From a checkpoint of a small transformer trained on Wikipedia: 7905 steps.
MLP neurons of a small language model. Each row is named by its layer, matrix (gate and up: input weights) and neuron, and shows model dimensions 32-223. Each number is 500 + 40 x the weight over its row's rms, rounded and kept within 0 to 999. Numbers have three digits each. A neuron's up and down rows have the sign that makes its largest values positive.
After each neuron's rows, "fires after" lists the tokens most often just before its 100 highest values on Wikipedia text that the model never trained on.

L7.gate409:532520481533536487514504500479498487472538539464489469476523451568488463510481519562486516564493491529429476510473500519469461497451516466509545495538509486510512538536569528495501452495463462458514500461471544531466546527488520501539424539465567557524552496512522564451523469537553544509488452504482474531519524524577518437523486561411602468457436569591440517520501475465512475462514485565497484446578500528487454439510513514517445485580488530508470558544474462476484558520508515462532511444473477532513507463483588450490432510500614475479533547434481462523501531552505493537
L7.up409:530517487495543485609518512613496519459500544455537566515473479484503554498543478562537524551486499463498507503469512489466535469488478492547538465515431513506566534491500481439461582472521484485444495481450482566440460512434461482498526527492463533546462415520523453463496454573493550504547507426479477475554543494500530481520506518561475463556543453545490463522526537488497436457577529504458525477502473451529432500455467460484578505523466513446474596549549490442488527528487432535537521510442422428535458538495497561522538562431491433478472488493460519521499461594482474453
fires after: "0", " A", "6", " a", " "

L2.gate483:606536451476501497442509482538489534488528467508506509475506502466536424508512451467477534544433468533490502452495532508481493405476523486443486483517481496524446495556488524481593464524469479480462529413516525454540413465467543488456516520503535525580450488501533492445542527581534542463464534489519511485409455400500473432468532478454479502431430473586505498532529467503499524549497538493483500494499553493516472528542527513555545490557549460541438431461450532454484407499461476442473507474410484481526540515464551400444473464525573477515447477432576490555450550501537525436
L2.up483:571442535491526463487558507505490501494594538565521510568506462478511500484522510499500439520520442485466464532511534529437476467511509484482457470465485545453484489450568464549553521530500510494429425478501529488509441478506582512499468499482502518589441488519508510481544488479564504489491420516510461509517500419544494529523516440461529524467524497476472523552440501504479453431537566476461511600462535448399475441494515501544494442459516540445454492495503463476493503562417473541528443532474521526503547469544444504506541474485532533543494496500559469580505539485552522475
fires after: "3", "2", "1", " US", "6", "0"

L5.gate680:533422531429504526553522461431481510548485562481538493540506494428504541543482551470518535549467560495516514541504507487485474531480502521555516548462558486491459498472480466482502493545459480462489480478502532453590517490501490474557479588556450485439522434488433541460506559529424502456461522517528511513550527540513536499469519554465435442558423516494430563485459493455537460450552488543520510549457450512504513531494500376519431522469515537534427529488507474583482488474358549463440501483568490502483489491470524534486530532550586473575496454477506446583447566601487480497
L5.up680:472537450503515493516514569425383537538510570461457582543492489459506548489525493575536472568464525562447566588501488557517513525454578536498525476451537558495515475453568530497524443418459493492567528539539453504421499519525486488468454540485521496434557531589523436475502412416538540472558481498484487468523422453484474524488514509448506519538412501490483515489459569482492452493494500537491453488453452581566497513489541539492555515496426457538464478485440512573509566542488575521496514508505527534480448525455552441566456554479562489477558498510505446515526521531480509557
fires after: " ", ".", "F", ".\n\n", ","

L7.gate1152:501444394556504493536443463451525519548492492419515520494482491487518494546555481469459508378480514539418537468495551546526507535459548445532491472435571465491498484498501585489460543503537496533521535535510462460411535472511506501579561505501522499510502419505517583473479538497439491550509423483486454521514402469549540517485491530491574525431516447448449532500489375524479537479497477442501570536513417464505442439476449583482468514500529526544533535509481539523562511453471487451519548475425423534487536537506457470487531504477470507476433484518542560476508481469516497528
L7.up1152:499423484414470467535485546483482598522507571492519564508492496504557539519555486429437506463529571499486535549484558528513533452478587535479476477614583504472498503495516500535451571496454455472423418513476477508538547460506477566482483495452457508498494491485519385523512545561462491473501496561489472564464506511534490462467455448527451521420479468482467436488490484556524530455433488540449493545448478519573542456461495536450505460475550509552532563559544547511471510508511512549532519484518437455522446444476462503394484519537531502493464492540438492505452562517573473465
fires after: "0", "9", "2", " "

L7.gate1076:534536548462572483511503484445472540477444468449403476495518541517439471507418489611561553543435498503550563508481514493531472525498543521564553494517480512523546543365469560508503353542504511465469543533484496485485477497476449519489507469468486464469484494515519437467508475497472498467544514497516502503436463550477519510505465550501493414569552486588515546509456553440514600517461561556540504495498431556563475455557476517474548506481425438517546548534484463538542489494495486499524490513527427468451537517557508531540581499472515453565519488564469387484549547483561479488
L7.up1076:530418557511575531541458551491445512458467505479495585517494507510496469560440557501405478547524535488500481459485451476551517548489602526509553504455479528543470564548533428502454521472584514503410502501525521499559473443467495467476600532558478530460594494532544479528544512484535518489513566510483529497487479447544653465493549523491502547467514567497522548545468516512490529528451475518452500520504473488531567476550520459525472528497515484554506519522539443518515552518520512463568536493498495466549448467537496533474475514572559466429460511507606459411515507610525468498
fires after: " the", "9", "1", "8", " ", "0"

L2.gate795:559478532411570420521508489470442506553563491526457583554522491456537544485466606488456546600451515577471555532563505476488539434505532553516531547540462506489532526432543517471507511530382454478502491409437480510499461485519496493460427479472504529486489512591519497456515535564403514538504483503473571483553493575437535503536591492473439432410453474491530469543514521531525478476451538555422552512484491489524539499459501489488437439485477507526484527520465509480450476494483520530546540530485473602512504527511484497482514561477479423469540466541547479503495448510475482545
L2.up795:455527495467529480502458464500470485564532512528458551535523420480520486512449527499494562590442536566486533498551508520574500481534591487470514574499422496522490511450535453545514486500395499475487508458490504594480488498465451508485537458426485490474495525584517512456538511536488506463476460588501594505500446524511500480553570477532436456456477518428609527548565522471520432428419510558445536536479431476523496523512548557503502461515476440465550543498480582477495497516475586531554503517527502526450476588535459553509486515473455515451537446524475446466473471490469536535
fires after: " T", " F", " ", "F", " On"

L2.gate448:508536528457518535511519449451510583515487517514549481522484462546517497530522485452566514459461478479523438489485528535547493459508458454453490525478518472496459486471468482511510523516506423504482555429459473397497480497550500526464530530440503534522427452519570572449526483444493549564444483494507500546519502507479591518471452446517477499481546497472470511496442493490485515505433546513497515506559449560566477470511438525395546449523422529499484600427493452455508414523458501527449524431508543498467467508455571547453539551527532511492513545493402476520545563499507451464
L2.up448:519474511514554494471462457480519482517555572558448471546504424494552504447473460538486494445523525482560554526483493433522418532460497510507480502529456543437472460477560493426513421543523448491508573478481468486461493506466460554487506544478488491493481549517509530476572548536466511514519500491467508555480478458481504576565534395545497430484513466452468529478479536511536479524469526512483506461559440494553538506477456548453557447513504524497540545538449480462513504460511500571499479544501507488573507580537497486481509505551486469478468498461475492441566471560568493547
fires after: " r", " se", " ra", " reg", "6", "5"

L2.gate527:461587519559473498500383493473574597557495494485462500454486532526502489437477475541513514494439488513516453491499451475561525537442479524526481557530510609522481456449585544494536424445502528488510467449507463521469570573502532560542545462492554464534472507500522487531513454530485499547521451469504517486483453470464537529519558576474506537479485409533468519497500462465466504550465503534524484517506466536509510458513532444554535447430492503486494614560463587536474544501489497540479456565478509492535450551476491536505514532479489528479541499550512464500538504523495520553
L2.up527:485493537495493483508527569591462525500495488515529562524524496506485452499438509474445615552514531563493467521437469489490471469474566538550571550470483488478484565499493517540498473571565545457510434453513410522581533467504491531504585584408500455549517535500519486438506534476461505507484484488464551508468554483537566525492563446419553510565490500465497508510567522512535470453512490551460419492441497503480476509448446498523516466490516522492528506539460509484575550496473507570551467489431478493471499508528535536463430534485464450435450480571374537484554531496473505481
fires after: "2", " In", "In", " con"

L2.gate427:500476521528459441467459503454467564481554488531474465582446475473485518540564445452467475389512496608438532483551520521461504536440417513448488506503408469434477474497573528539529489549380504525577483528482545481570516474558475501483488497470448452514587484486437481530463466445498519552479546563478457509492472521504493523469464480525454494480463511514474552449487534509550479524449511560465565495461482491450507490462516509518554540470511523498476524458482491500471495529497542511456465539591529486508539512519471513541517465420529507506454470452493541535506518479435522458
L2.up427:534531497497498472433423496484498534497553458508479511531481429530589411527551457475479467440489489483436608524540472479475523489473504498545450420461492536508511445480571499538487515612472521527567501499529476532512486531446533488457512478494499463510551473482436511496473501484481523555469534524379466471468450484578495567446461477504427480485488477481493462499496525573489552522471528575454478489441452445487468515523518489518574499507565506529462539530553523432486498487519469531480507496537500486510523497504563528548584511431551520497447445442514515513494487526447500509
fires after: " g", " fl", " d", "orm", " (", " open"

L7.gate235:510456548503522534552461547412454476549506527505508519470488514559512441546518517488499478443512417427487509412519533482520538501478432444488523524483561465448490467476469586487597452559494555511491489449431458480470546515439550613540548473549467515579526493485505515476495484459504524524511539450485511528504445544508503472435383508542406518522474498513542508492525442482415553483522551488560524444498422489521498426503451502512467496464579509519539499526435533489581437538544469517475502516515429527506509521553520488537486473494555516520483478503445480552547466497524465514
L7.up235:476525471501569497453448475455506485535441556498487489453453505498560449519479499486484521513476457513485443472578594527493570517498435499370520549535539496480542512493545567563526483465525503542479462438545494456449475461472566510463562436582534457483555501562536511476576478498459474544540529626487534445455426480516593467500471489529477504451531490458457495463524419472460456498506498502510484472445439434491521515534542533447496580576533463526537465511461499514516503511502509566487547517514497469521463432506553559528463491522498489502485501458488516547551508488469490557
fires after: "1", "0", "–", "|", "9", " "

L5.gate1035:515482499524506430540530514524493579429467532511492440455484466524503528469482520527459554517520452519484521555497490489479512495498506505565481555531467458498467511548500469440473455522457524537572517511485457524511524536543498522494571472498421526487564483474497509465553498486475582497485473485581484459449511579521506483463468507532546464541556514519453558506447525486416612444474496529485472503467483538423505471501520505535414531539451603492523532511505503513470540571528469584522463488517527538419455426447518547514468461544504489585512541542565557547544467508567442450
L5.up1035:515447482450553475598525485528475485466515530542491502491508535508555594430500509547452500599496548498457554403518473537465476485515487509506449495566489482497536532492485477458450410491463490541426500491490449569422447423506488445435496526545481525507462517423460375564521543511491461433526540573487507566480449528498557472536505546506534517472494479522526505485510445537544535558451513563591483483478538592479512482491455501471530501517517450547514457527521515487553509443474489517543521484453501426521519496488507536518515544609462450427537552422512483585557539437556553488
fires after: "9", "0", "-", " of", "ie", "–"

L2.gate373:523500459489533497494554469532541444481441486528469490465516455467449404496479518559478494415451520506502507501534484485457484483463567505519478469503485455498512474469549536514526410480462507467496522560469479418418484490486505516513474521477453504520513511547517471479560498421605485379486441417567488481514433486491501500524515494554429463405480504454506497468462511554506527503556484435477500498543477491429480524508509517454527493484516548500516551491502524523547525506472575447443449497522557456529535527550483482489556485495558590485523478460472473615539510532555498503
L2.up373:568538459583581455407558463565543425546539502554467513497495497558378508535453419520486443504458492522509482574513546463520454419543441485454465440457513510537480490515479508491508491559508514499569453471502511480401478522507505477467463545477540458521499481573481488495509442516462526494577477525516522485464456433448433553504495482545509464482492452534412500478544462418568541538482566545529472487459543486512545497477501523522558506433561585502488455484495474465484573496464511511511503484586477528415540425573462464508486533523446488447531480433553472480481551531514506500
fires after: "0", "5", "8", "2", "1", "."

L7.gate1206:526541470521512411536414373431538599554546522509493512455537522541554488411526545516538503500463500470509489555496476511462500465490457555488543467521503566527412560468500523415485525472509557505520485460495518510491476562580556484555545472527447533557541507469498487542521487484463555459468532459472476453506512557474482487464496519446474500488461491462453464477450513528484460531501513440492440506500493483541470503473534456499576498551491594506495442519504430534509406490552528438544490446486429445529508412458448498526501533549529433551572489566496433517504426504509449518
L7.up1206:473490409523539498500401504497535563519494461473476547486561516536560531481562524580535427501444468492494501477464454459544470456489374624494462467474539533465492532504545513460546505486508526446516429481462478495520456536551489450522500540484460541490535462515462419444487530525459483518519462516451583507478574528498528492468490546469438515501497432467454422511495483511492479506509589500468546451467463490573468461515477502463520548454510524509501545497509484538475477519548535464556584521501504503560481481441544530529555499536549464441523581559495479428558399487527458538
fires after: " M", " K", ".", " m", ".\n\n", " C"

L7.gate1205:504528454561523488517477505472456508570508514475573435575475465514505559455467480484526474538419506540562577448523492489441467487547468556474552489487511454506442567496491511471508564480517475469582428503468530531556511508534536465486465484507507554494491511560496590501505430521522556506450543524560509506458513563565527458423466526488518498475500501603485431518541509562489529461504481487439518504511484473494451512371565467555543490545500572518553547470481478503390462486514497498533498514505495470540537461506525511506533527560506502470520537542477478509620466471549473512
L7.up1205:447555521573487520509359479464501457466523517520518463453447425497546426472449518488528482486431549510456532504543539489545560552442496463475591546529564562487453541441485476536561500521517450456462435593525532537489523521497561566516552510540506536463506568507400470500494515499512462508460558478451486498432459508570426530477504537492503495522548464519466518497486460542453492480528536455399479476467588429617552560543418476516529543519486467493540472482563499533509535480475520476534513530509511508514472480440538516559484496572552476474504499518494480546483547486478456513
fires after: " T", " m", " M", " N", " t"

L2.gate778:527442519469488452489549496516487513480457552538530493573498456546470517549476489523473488521491422446424396534531560513445495502469503496447493476478519453474436552480494612445511455449489515489496521489476519481516448536493528476579521562459446536489634469521432562524571528532518558476494451448558529492467486516529503435526496529501489481533546537589509515577519514414503451484516541522486548517477454505469497470496517533517532470545505517475481593437545513516486539540415424481470514517497518457418552445543504459433473435498505530516443473550447525592417497485534408396
L2.up778:530541498520496486530567565468540474437483532441514547508493475513525436472506537497471615520542497465456446545462552483521516540506543507463479520441471402489412501487475516468574483450509499531468554545476496492561502483482516498547509585526504522521547457546470461520565546501421528485506500568523540504462599544517491426528521463483439525511539512514460471481533462468557488489609516501480493502456511489467513511528459519596546432536520538548464528489542495570501568539510492457454480476495508422450497514474501545461465451518498534474493495521469388479421484537462520454
fires after: "9", "8", "0"

L2.gate1159:588492507488490539431499438400556466514494449480464515412551483530554495577498448471488549506532494502542548523467481492518516485508561471508476532449544564555482539549458520519512476517536468467411499503507548558496484553473487496525526415500522553464498531569444495457556461407530433507498495470547424454408549537495451496496497545521513528454514513524453447523577486510505518454494465565505469527481476484499541524427427513534461530469502541621453493455459556512480476487525507488529501511545557496521545476528586487457482468518521576478486506507519536512421576483462487519
L2.up1159:577468545503508497443530497511470534552467484584484466453536486482477505472522443552474503497551541498483579516486497536494558499547521510494481472412482480556476459511549531461530472593463448551465499561469526534504510576507473478537538491528488588529548459480474453539586500439515547498527484519469505523500491528427536573484457542563464515462457502512489520457510524411521527507572488472529446474481553563457515437497471536493485439420537576538474523554507523514493517589480473460483489537521528602461544476519542452467549425474480495429481480495578477478460483465440445508
fires after: "ol", "hib", " trad", "el", " activ", "adu"

L2.gate6:579492572498528481491545483500503412514480441550531533472518495485508483458420487506543457504481520504476516465514554542571495475506522460483545544517551488441498522539529434458527511543474475485491540548453470458495508520461465472478517490487576535509476519475468573521552489470542443466576472532478522508487454553420500416511444512516458523428502520458523536601546488507426489491482487555479521409499497569524469512456510494396472480509492548511456485485456416483439477515488532487502513549539517504451564505508511509479534537484479545434523506528527490533455539486492455513
L2.up6:540550504542564559530532513515494463505477437480570465502549541462548528452452537494509436549450562526479525464541527472524555491523526464425501469532530553508540499565482468491573547521522448499536563504443545474508431538510488496480493438497493482487461479508435576452476436551507452463538494494493473454478505518502480415492459546533486449432483556487464557515545482483475503522499457476418499513477511550575604553432555532462493475479540500500438533570510511472498531544524503554455544491495531530479522461524515495452534496480466484506554542450480499552501526444497490564
fires after: " M", " March", "el", " Mor", "or", "ir"

L2.gate1220:545522557486501479511433495517414550564497540504497535541490464464551500495426539495397536585476497549556483530510544508474557497473553495487477569494464500594474488526584475510489443489455412410535497410438505533482573514482517560428493469560461521469515519494547486513462512498434507452470515529461538436456536525439451477543528470537513516500508507486509523453494491549528510441441506460539431469467520505556493499459502489537538473468448492509454481489509495464564459523462451486583514589451484489505513518586431463501536509527496450531484478536542431465516491457553483570
L2.up1220:553483518518559564575428536477484490491497466439471620503456501509528478491491521466458531572455540524424546493479549515557496477521501531503467518432598457498511525535527508509557562430587494430528529482470431467578445470448475446455567513420489494453520521537491510481521520545536518447505428526461472461486472563489508492498480462532522418528460422502482472500544449529506447497470566460543511516511492551532508514457520521507585456468474445511448546544439498477533588520478534548517520502491476503554506535509513537502501522505447456511559523593511414526576466458509456534
fires after: "A", " A", " F", "F", "M", " P"

L2.gate415:503498537475580486528454545498474519547499619482511471525497469511464498500461531482493510519473562496482485491537541574504515443511518515470518518461552437454468502496481512509508473493491480479534504492500545452519550509550491508480540460491515467519578456555431500451520567551483556531402532494533509599440474534525512392476510479392468508416498446468450515488446533477517502452441586574473468489493467481535420543552473513512480461519428519529484579537474587507536504523450461550448479485432540487491525478507504506507489568481517513433540480528529488533565525515438401509
L2.up415:467527516489527497514399499476514480521493594535527523486492482492507520517496567508501551482512569462494480478551534574519493486497525569485496481534560477486442502485436534499495462473522507472562472470560513570495473462479548522479503536448554434477545536489484432462545469602592488573451558495520499529439486478474476430552554469474421497432482477424458494518530515455510462463474518516520494473518493478494518539470485446532463511527502508483470599497516574509515498441452431514436471450435587472450474514466517467538519518491471592438489504526555546477528539574407501533
fires after: " Ch", " L", " W", " Y", "0", " H"

L2.gate366:592497515491540438541518464529464456504498484494528513516541523432421502468490484476488413476496466494539438481573520545540451442524505544469467519570502464555501488421470531525559541450494484435496527539482569435500483509478535456445557433515478532463484453521479477526540512503572510518486483521539492494532482484454588492514465467427493473483486515449520542514503553516519476404468468477526483490482483444475506441454470487456506522530499479462503528430468487448468449547493480457345497530500535485504572456485483483544503515492479490512512556504532527469458554512481492470
L2.up366:499479423516563511506519520563521476542393433466543526468502474518531486509471469505510514532504577529531486547463509533507536461550512430577476490454539453518538572531430488493496486525483506523516573508437490502424494484459520469525539491492494519529509527572549556463512523513478506511465541511472485448561549471497563413474451555504477437478472434519486545475529499531516562518493455440489512510483515524532461418514534472536483444500525503448488520505579491484543532482462522451476523510528500499479511419482545477450499543474498474496466450470515487567548557491539490518
fires after: " M", "el", "l", "enn", "at"

L2.gate564:500498517478485472512548480494524453506572447506505472499519420480505456479502451548455499478476466495430458439507500480512500498435505566536521550495537485449379521366534531423449439554486579469537511472470474564429512587493499549481504487421481543513551493483543500485419456483526496558510503506487507508491419519458452559457462436458517474468493430496453525527508529493466554496450494543478455509485508483484556504519425568521479494493488546528474554566450501481472577485463563535560482466548514571539562552554469465407539530509484514461524550546427565461527462557466469549
L2.up564:505515447560447509486475546544529563528490505519442514468470489522477526441491495529510490556454526527495550494491498479449498508488488441510479519415425527458463498484473451498500447539456487433493468472467538554442484528475503502453529535411546551491429546551515539545507479488467525494606507548459569500483485446512533483451554493547434516522496478464494528443477503464595498500454521535501478379460541542454459452521479474462544497488562528512551492512520517548518513486498528454472464540577510432554430455547494532464524489559471503454583521440489533512547436502530528515
fires after: " c", " d", " de", " C", "C"

L2.gate1003:507514531505498512454532494455486528527461480519427488492487482564473487491523417453499545460537481491445492478550520491491493484414492484429453470565509430535426507458512551478576456525460505489594525490570506499458501510463582559533545452495478509493594484512549514550461446581572558479567541507530535450466463529476492498436510632534586461463482466606474526443459488441493463501526522515510519520510493459481517446503440510527539513476431500478488512476516499513516491486512522547472551613466515510536543534473498511563567362473553557513493482540477492522533470477491491505
L2.up1003:495568489498554533475561530406499511446539497481493490494499509484459470546517507486447528456550485461433510578572524546475434536467511467444466443489531494541482526496527492495564486477504574522517521508499494450400526495475522460532560507554464468448561492486516542534482454513587535486547514511497509489423523487550489497388462470502506480436526506550463487480516466447497413481514509478545491487561483459494566517532466478497509485491495411518524488490515501518481521494507518527404531443428526495525571492440502487520538424544579525571438509505448487461435482415513476525
fires after: "1", "9", "0", " ", "–"

L7.gate1168:584515518456507548543424477446444514501502496440526586524502594517530514521494472401533483471514575531498497474501499499438504491509488460479521536463575481538466494503483498494540522543563528452496496524469462494508498515479526477528489495516429550476476521543556490479500505467481543460485429450503557441561490585581512465501527489518437555511512482503513491472572572503469571493449551520387450516492451479560536502472532469571419497476510504535460454521510549519520548529492514424418548556536485446512469488537512450435491491588481462425541551532532465541544516491498407494
L7.up1168:586432504447552504459455474561553500447583516486575560494538446502540570486490474529545490459463532538466455492543477473462477474490500482397442533515515525526526542459466556523535440478543479476517506508516482457498463518497479507519473520484566510570482473522507534491483518480461532550470475462538618475458565590512485512546444507472518519459605486483519464518545454428473575498538517512458502516506483483494498573566557521566468513462519509553513517581488422489508542463478486492480512483544505486563505444572512524498502495529478424437534475487541525458572460457477470507
fires after: " M", " T", "-", " |", " C", " S"

L7.gate978:505556509547530500491536413486548532497504515513547502520484523555476540468550546474507546550492478534468568510545475525492547434551498463473537466453481495531515534487471534494529472496451463498483487510494572512522520474530539536513567497579545521480491529563480520408471473573420525474476519493492489547526524487497497466474431489493522517470439518448506525437481562508490475537457528531465480516447415499497427461492504450531459521463512518535494610490541489501525514496471522480509497467551493533481456463596509496546475473540577412549529500488488518481548476502418467465
L7.up978:484464394547448483485547507548590510454489538517480534497477513544487528459482490491504513515440433554509596456516481464472575516607443490483470492464474531500538557551478561502530536463474500468476506532490501526471482480558524491473454475563546578493459572465510469514527492559514511507556538516545463552484528447491489437434458528502457532520462463499510448538499463484515452493388561535529502494499451564472430487540521527518488489485501517506539491482584488472431493488482524510499517443500424439484417529476542478516459473522460414521465526396516497565555460470558503528
fires after: " F", " f", " M", " D", " C", " T"

L2.gate302:471547500423516494469506525453526527534513514488502512501492500481520561509597470554445532522508550514484423482527588537474477453531494551479536591482471469495533527485531539493490493510528499494575579433546592490547583483515550509482503524436458485514540447502512521459482498515457496496512419487469514546477511525513431497395483488422534404472543482568519557454492465449513512516464493454514506448454570464547530553549486446615513500508448531581442537533478566510416470520552465529444547481487457479470537464539493501583518485546551482530600535538490488469462573540457466494
L2.up302:490588531477502486508501555474563492559486530508479495528475520483498537489554486549495523592521560508495399559575555563426489466486483551486482520513510454508497537477502497469466491489489511549523541428583548544529506559499517453552524522447477527505554492433492523485484525487528476515515471531477569565470560476484473467448520431419484447461494521498511537470521457547541490524431512478562513464469551473524539544494478492543526486544465521578458524465490522450449450552554388544477507479473426401530518414503477429552584524540524528502522504500539477446428548520466468514
fires after: "0", "|", "1", "9", " /", " "

L2.gate987:463495514486439481544492526429464563528500456551511553446574470530516547494471508478424517562473541535535547456539468486472532514479503440543538482503423571447443451476549524490529499482492470436421506421522501514492541481565503471495510479503492517515543540529557550452494430495393484486485476497467462485494513467512510477463501539454441464545479483455547509532514581556516525481492557542472462536439456553505505459541534457534517457505443521496553471566502512495512534473489541562495575517576446541503468513493505537512490496463578463502520497595518474489498503583451483560
L2.up987:493459512473533439518486502507470473484478541468451553458514511457571588475466526465460500531478532495493540543588517477491537486491527518532458476444523502499495473522463503549466466506434533436557548504511482567478463464558481422459440451459471486485520544501537501498485520476495512513561430476472553476506498571450467481457428497485468458487449449532559515537526479516502459521494471463492534493544460568557574461552451562481517506508463429495523477448636483447467475472539475459563546471497486510531498511496528514550472551480468511468483554500511511513469530498515507574
fires after: " M", " G", " F", " P", " p", " K"

L2.gate739:536520472443476504538424527492511461463606536467498548511474540523484491511474488487532522488488513494480540501493598422535519502523522447506517525533535537437529455505496458545565450589493498489524459439440506397511458517532510470474533491479470461458500529593497498433425460472465495493477481519478515480475494508543467535531465528542545443455562476490434482578467445559526513493445595512491429475484446470535486466375447531454470538519495498512515489519425525541445473528492476534563555442479435528448505506555479533472562487492487431573549464494502426503479515588543454478
L2.up739:463462476444501550523411603521525464458548493478479525531471488547568456501465558479539480515503522501507531487435587432499607513512535473490503439571481504448519549543507484538542538581506566526507433465529474440471475505524481514445506465550481478513523558530484504489500505460494427493480557504512496462474535511546494498612448476548481468461569522488498482538533434537541476473466554528483497508539457425510526462466532479466440477537573510458559437525480474540449463500495488473493491414459461486521500519517437528440512536605489468567544534426595515481464459540551471451
fires after: "1", "2", "on", "0", "4", "oc"

L7.gate633:522521481505512496519496524492561475470481543533492529489482516464483408489551459520453548513547425461442569458454529481479483497513568458457522527469534448505461408473483516519513459613455502546426451481461499494489545528450608510483509500456495581483547503484488428455560424491563538500492478457509444437542531480471523481523498521452471547534506425544484538498477441491393521498586625516455535485450517448520435416563430557465596483487463508514521523513532441460489473518437449551523484432514403439506468489460530525513539480535529531505458489456426483578463595506507496418
L7.up633:601511529515577546512481474624540471521470517484524571570464474524492510536509498568431518593498416505490546453465523550560474495496500532463469436552522456535433475468479432460499466529539480523480502501411530494471509492441525487412499471471520562568561486457475487469572493537461473482544456522518436495485569439511521526528514440538518489504511455481529532422469445487495565499540514470462516496511534474438503460511428461502571525517512447508465554479533504448509525458568509470506512456485556477520485465494451492484470594544442447478479436513552490536540565487546479539
fires after: "0", "6", "9", "5", " |", "2"

L2.gate856:483431528473583601478527531506494493460491490509526455425485467469500437537471464534461514550522497509472499465576518540442518522494508518463538495462563450506512526449585535479435482512518503525477521505515507531485556513529502528521484518448517530442524490547472501498527443485493522453466489473567474535475485533496471463477450528453482482490614517490453459490475483497514522457525550553501563562516403427554491508515441548590451462512512478536507563447502574517544532511480499468475522491431512475525443495559507489492515422587575440489574479548502510530441453495457444551
L2.up856:489557455512510510508461500537525556490506504432494518482537593507460514506555529519499514509568505440513377576507574534583450509450524492453481432469572468493514507447562590540514499469534532483505419483534490546464549410502493484498462539489494536487481527504480526517487502577558518509524460523500462452486543427502548455440414525502496442442530523466467499498467477479534486408549531540491527509407456452515448494526465534492526464491466525481476509520458499460528522498487494568517474465427446433466536443494454461416506547524480505412578517504496559516549493579452510441
fires after: "0", "9", " Y", "Y"

L7.gate1159:459540489531441473462512495510570544540540451507550447463505428416459529498502468432483471521490534526493498531546521448533422487486504477537459543544446547514465531517554503533576436478428534478421468473508546469527532528509512503461503548511504512496526533509512525507376446538520501495541495458514472548518524431437494511500393450523491435538466528571480469535471516565490533565456506458538472543499477549514487575536505424585481494455416496485509484522487508442522492563528551472481439502574533550525521456386495509495555587493494558528483470515420411479465578495513472493
L7.up1159:435548541463543480490571585514454533502512457485465525544466489526491551503484472528554551553492434468526434523504560501458492518446468428525448513510477439480608505479532482497541590507515487515525542508477417492445516482492498477547458455506524510523490540521486479429443536501466474463552457455497540473428499527507499515521553464544545493531484509491526514522598495499511461534477463437528490488557503562515542533522488620409462471451522484468532520545511477443491535535532489496468506521426481465514554523526497577478524561469484498516513535534505554492537503422503512568
fires after: " in", " In", " p", "In", "st", " resp"

L2.gate710:424487497462537413477495532491491584505524433557538493488538472547517513431480435498487452457435468512423520536475496490520435531525504428472522487526465524528438492470550537510537413543450506511503491491521475496495510513532517506510516548579472460477541545559504536533448525470423489584472422477513567502457500508529525523487485459490492535527566505514459558470526518535528471536457501463476501498437507477495477460533516482575503517415440526459571507508475529496500505472497485567561489475512525546474568535426448451543550511460488519547446438486582476507468458509459496530
L2.up710:467530462566414500554453502498494521485448473515461482469497501468531479471471495487450510509452535476445545504516533489458466563527498525510523520441538551410466461448552488430447519546475518446548560459496536520430506557500383473502459487395521510463502537463536521553467535472464509460498513527440510500478509551524439510574486458479455484532482478524481469481482587494472450455529500506418453463475484547445555487485442551422498481504469512492522538504449465455453579468562549549491485503555490426570442460551520524538452496540477472441492580503526562481504474533543545557
fires after: ",", " d", " re", " de", " and"

L2.gate172:470523434546458515477500491534541460443463409466457476538562475497489554537531476552533462497529508494522491444490513428553465493575458491476555463489497515413537447504423479589490456504462510472561497481561600542501481466493448399480495507486516453458526510531536497546493544506418456441494536518482479497498550454527448453427509530518498508528547396523471518456513546524510496474486519448425558529392561555487536522497556479560539462463489455490566458455540518484412504428551469462537479518504457437544481568523526510574478440443519510585456528453580534492548465525456548600
L2.up172:519549568477555500490478464465456478521562535509485531567521439508475483548603488510453420490503576510488491426626539555471456539445456543484531461462442439479511537443562522527493465598469532513492479486561479488534480459479454484502545488469456477534519556534468443524530509475490519497512522556477513498549489435497505508483563518515469518554519498442478591458447491529527496477467540498455501544459529420488507529544553493494594485508487537521475463611479569448468425480441537480508512492555439492484510499547504549479526521514513473560556522486482452480490446491533497458
fires after: " g", " d", "B", " G", "G", " B"